{
  "n_layer": 9,
  "rope_base": 10000.0,
  "parallel_block": false,
  "init": "uniform",
  "init_std_o": 0.0,
  "init_std_up": 0.0171,
  "init_std_down": 0.0,
  "optimizer": "muon",
  "beta1": 0.93,
  "schedule": "wsd",
  "steps": 7958
}
MLP neurons of a small language model. Each row is named by its layer, matrix (gate and up: input weights) and neuron, and shows model dimensions 16-271. Each number is 500 + 40 x the weight over its row's rms, rounded and kept within 0 to 999. Numbers have three digits each. A neuron's up and down rows have the sign that makes its largest values positive.
After each neuron's rows, "fires after" lists the tokens most often just before its 100 highest values on Wikipedia text that the model never trained on.

L2.gate18:628577541476515561504536483536455535451521453508562439556507555478483502492482530506548506490521472529486378527502489526525484452507441565452498494497571496408445507525508403489487547433502532479488516480515563592493445488502562484477480483505474458556471582523481487537553592521528482519500482518543582508532567480483465583509511439502579392499582524499467473458440487470572435479479503509506541506491495503497510524466504480410445453544517471478485487528448504524493473499540506552405417504467491463481554496552529522484488529529518464556525453489469556528503576482556519519498418470399545541446464509538512553484537498515474539589463531501425513440476509532521527479502449485466409475419438482480465481429483458438513591550438520465491451438497534504492456521526561
L2.up18:518538511544459537461477478534489528509509462548499393506572534419493507517534484513482506513456547482507478522541568500553470505505516485480492495560512588494475506522535409465472559433538498430426477485531557443485456365530581548452517472527499560559501495508449460461603518531481470480492560547500490540504570525475500540564474465522512454473519486432504489564476473548549523586522544502573540503498509445519451534454481495515599524465503476493525485461488489452554434550489509533454491568445470550481475539577534492507510466499542528501494474495562489480532538479558431442482399481410552485501459538447469462480493451535485529491528534514550436438488540496545552445513504453478491517546536500469460447499510522523425431491479491455514448477508492484551487529501490
fires after: " of", " for", " on", " in", " to"

L2.gate1256:468469548492442403494485507501539543494451562516530572488563441503456424503529463546472532438540430476485503461461447574523449531465489514503498478454433423471523478520489514432453468410569504502540564506498594550528558505481514395514451500477513459464520531535492479482557424455478517442494532511522466481472545499502471513530519496494516615428453476510494446461477480502429432502496511505541508456565490514458550463573485489492497544488555492446435466609467506510457492467532567501469500552472438473471481548455466444476479533532530537549481522432500485531507525525475552483484449504494456478486496528555496484476485536482514456525449539489456463474435552454530499550498411505482493451456526531478518551421464545574501488512514524499408481443557490471461506568526439
L2.up1256:463531480513502549507411499516415567479470502484520480554538466434441527512474546511476530505526551527545468518479510531518509500462547534515544542506487527475461493513460469458484459457490537494488469515586520485577485447462534504505524542441484458521493486436526465427489485535485528458453504489467445490461485561487451508481589579446519551574568495513493460465487514500502546509549448529426502630506486432435514477464483541607423524438551481567550447485507537518477481551612489496485490518489453525428537454586515467482438442517563575466510453485484566520442465564565440528529546452520546477475539512499532491463534518492438518462557501520495566470528536482447494495444496453479485466550428551469481525491470516470453490490485550480533454517543474599541512543474417
fires after: " P", "P", "p", " V", " (P"

L5.gate786:548489475464536508518531505455520557549462507564490504470486566591505585521490498504524520468543537491486481448558565488456633505433478473419570540475485513423497417439498469476463438409475485407471546554470500527495551480487488438477511448574541487508445508495456475511498520560488524491417460521546537520352558454573484524510555509492484490415476524489522433493533435442524508529521518517492511466517495553528503466478451529486520472460504527523478495553516487494497441469477509535510577513542519520482524510524442551483481496457540502448441490503442453483473539427527500478544497481457486545444489415533479477468547524489479456491454555558559499503539531446483470480546599471491496534471491524503531473496424532483454511517500572419441458613403512499491496497570465
L5.up786:518485495461564545513509463524538553487552594457499499491519477503482531467525498530511551484520583500501508484508447480527512482464444487529558520494606508562516479488517583437487542522494511483479522545609477469432530557468536495436555502513553444518460527547562511444428530538526518470469417453463505450575570420561479476531511521547488486549577453461509513428468436559525571558524511523497502444466464473473564499474514551508442516462430484500491469465487506499438546503519539583474499526491523469514492467529471555503428530473491529439489483502504503501476495482554436546481419456483488552540519518529477471551476524500502515540569438515527504466516523528523474481530522496493422535504526520528516524528536479536522501542448600471524527500419506440436519462500413
fires after: " the", " at", " Summer", "\n"

L5.gate662:477444447569469441472460471452518526431491431485447454472486480474522549495502557483483444455453466485570498560425528507537561457491527531492558558451496504511574450528458562527452549486518496531476576470523536505486570518489456512514548525377472456537507526452488461504489501444477496502449493503492478482540453548536436510546562468486469502492545504529412515511499458525518457488507556521486495531465513492542540473457507413497490519483476553521514527299480501474494503433573469498477384507461553487574516430520464477513449518481514560484572548488485539537524483583497484502497564569447584488498500548490479439527485577476522536478528450471531572576482486534485395482474501468472495470529488498460563537480457528425506509487567527478530480524464415487481534486462501
L5.up662:457588493560542404556492485449535507448493460513489460538461423490550474544575495470494523537529532526524513597491446523486589486500503498511539551499497515503592508496503425474483550509531474488494464534534500524509532536458408491511494555445488533377515532537606544511489462490492491534477508486462473470560494520485441503496502515525467536409491513584416486586473499483499449511465538610438475537551515497572497537511527408472535563476442523572473456406513516516452515448515485457614481465445534441506504439501547527526454487443526568492492559495524522521508527537525521514487493528540569470470534446473455533505507487446507506501531482436496535503560605574487466459511470546437535473530441469517569427529466508471517536419481493439515526547521454487502441456533456
fires after: " |", " R", "\n", " 1987"

L5.gate855:433517551494512521526512408481494516530496485569559465509479500485546481463467533531500489495476475552483462518460439516508364480508497482490479432532474490514511456512508496509548530433542503521494442513516547506539486546546506508523509524470503380572413492523489562534430559499495548537550478482528503440522461484515539542486453586533501488528509478459441540523538488523460497465510465428545426463498495515410458438515492447521478478454534458536499496472449522488562563462493540481491437510511430475530539587412454494502407514494486529606530525530474533509509479595529535475585457496507532541535513569504472534413524431566457556496449471540491535545430426545519464525468546531497467457477531486555485597541534485519483530471460514489540475481489505500514484469470517
L5.up855:510548562558548506505510464544480465458524506492469487490506526441562506519411546461505484439475494566541449473492474537496426431517430463534501510570472472459562495525494515519427496516491463473509510546501429565408551530459542477464478474527398410497452426517504537478510493554546532483565489431455477448448486516506496512521552517541584502486562473541500443499510517525490530513482529457541485524526515449550601478575450446478535485487472455457575469469500497484477462543466537487522457450509376530478562579523475461472502468532447542463463469526521513495461493497518518518503501457517617554513583517537450494467460494560514498466487483514569518556486477517554532571407471462523529491543458513459510467499503462448560494552543498546459484438517519499568460510499483
fires after: " |", " ", " (incumbent)", " Stadium;"

L5.gate103:450439476464480533446538507487401481563546426500423503460531562439473477476520559552485512542501520455517398521457514460511506525450465484513457559457536551373583583456469570559446543503521535556513455509473553531505487466460511513512477458508485471464429475484509476569438514482441602470481485562467502529469483494493558491444490538487488500532479475437512499520457526536517464480443515511545481564427469600479468466533527523516458591498499554495446501554434516511510514563459530495521464490493495530507520541531438534594502472460456475487438502457495471518497398515483527559467520419508471483485473472540538471508478526539538589543458452498507427526475549503485588538479492447551533491542518485459468533406517495562599535551499397537469507525545486557511496489509614
L5.up103:458516509427550429559514537442482601487520462481520563492504602435525531401529551540470528506422538530464480554578482532505503509460502533452520487487511501524478478561509510565508501479471418477522492480482521509489543524492567468470541497494506474559441498480520443461535525459494462576477557512439519540470499474440497436490485534488447533429479520526528522516474535494491509502454504447545553484561497549460442473464490473512470438392499477514557398531447470504469543511516469488519581443563555524472447512510537502524588501465560506589445527507486478536502516545498441445529455589484479502439438547529497554549488518490400413498483510536529507467501556540522480493536500524515459452465475489525544527439462539481542540455519429504508457421467516465461557502533494
fires after: " |", " -"

L5.gate463:561538516486493410577447509486549471541524489515473542483536499551558546474558520533483512500468504456515504579465513428548515462471448516545495517486524487440509460444572534475532496404477499485548546472527417553437543488490470511478560471534564478567499489516545504428495574480536495475495526428520512583470496483519512530435606440451453544493503497473446531433482511508473472446523473568489481527473476469479549459524515492494517507491497474508504500487458455522521490495537551552470500479542462479543541479483545434560543518491553467507524474554549428524524544496513481523520542482463459499515467502497446454461496545556491461432460442482580533564489556504430529506464527555535526550543457473512489449458534456469492479511504415597534462512537497470481493491448456
L5.up463:498534568503525503507538489480489531506477584491487502535532502496556531576468492499447513529524562602575521454521523539482486522512498506441579510523490521470464433535469503509541496478499562475504503550557537445543579402560471452573442565456423527530484563514508491519446493531481451490494516539430487524497545530432403513532464491444486433507502467520474535451491472514488534477461533445539472520566524493443420513509453495491534454433465588553536514475482420422473496542523499471495489540515513471468507505571557532428490531472499560572405520500559455466525411506463509590569494494523479583480482515536582586476485480525450425538487486489518472440537515496516549500520446504547472511564577536535561513542504493515450470439440512534549485513463503543570570425486499
fires after: "\n"

L2.gate126:498501582473446573531483501528418542483567441468512536457559486494536511555483511468497487468474534505521456436523542527544564469450420503546454482507463517520469569445518500479481446502540532443551435459531510494421544480480528521552525550515528441539483554464520495487479524520455511518530486559507511538499456510458458535482570551459478442430504467518502464491481543529473449460496518549525508547517592502484515522525532503517485552557564462423546521518451596535465436488513504487519515486478514516558498527477532450523437462544507511499471518464528521446443505590506442501511436516545509559499542592535569504500543494461488489519423482472482581465516433444523448415532530497543522481514482490472523531533405434483498537532460477472563561472514471442498497539453477
L2.up126:505527507520483530528544541528594483489499497465560496503562495466513507483542528518439491481475566520452627543508477540488488546475464431553525575549472503500521438548510466467502500523431442519514462464497537497470439448528555504456574529467562474522482490429498458489462469488476538497501472475512548593580517509536526463579526495454464504508482500476476527521500495476536534520467507490519573507524575504437478495460521581476486513513494472514439491506464534520539519521477644547529472552405446501484491487518528502482507465534500531498517497468454423547415454478510444581498477508525515481466588536585486478424546525469491481411467524476509546489485543521494511459501491548529531527474470509523548465571469489478486507562511502575429435502532587525589515487504454
fires after: " the", " a", "Ch", " =", " is", " The"

L2.gate1653:460509566536504482461446482488500512576511545460478497479512523505471474540532535508499482476481521462515539475442476523563489508532443466464581530518485516483564510494553437479454563573543489502454569585498568476549538490456533579527404481416470496504468520484538469503485494555532495527523515473515503451526547560485481522527571491467552490505513491529491540528467494531453432438510540581474441495529476524463489526471615509505511492513537608523523509571543492442568502515499503485480482509536437540450480479488504486543502536483519546505530425450515449496537453532412522546459466537521479472463498558528524455464545623489506497521478469549485456525531511459417521507484428543581542477409531434528469500468462444455530459522443496510617531540499581500533540466512527
L2.up1653:536522511560525517481522467537498488495482522521489547506531525429475478420464469514514501534481438452470575490477472494461490546515527501514460476501538493434453507539441436493522535458477515483511526455557485561514521539498490525528528493542482435548448560484499479535540533451573472483463474459528540515480520492457501529501535533493479495530461495538486517525520431393432554451503524504492524415484478539484493497599541462538454518500487584431506483453453514498486489495497559518534512492457534476490428464586454512468443450513510555553520449495432538519497507486558491512421494427537549460439511469569495542533471518572504455568506481486451539524535504610468519461530451535436509533491555513498517573532466423532509530509546540474451465557487389572456529531409516
fires after: "\n", "=", "\"", " \"", " .", "==="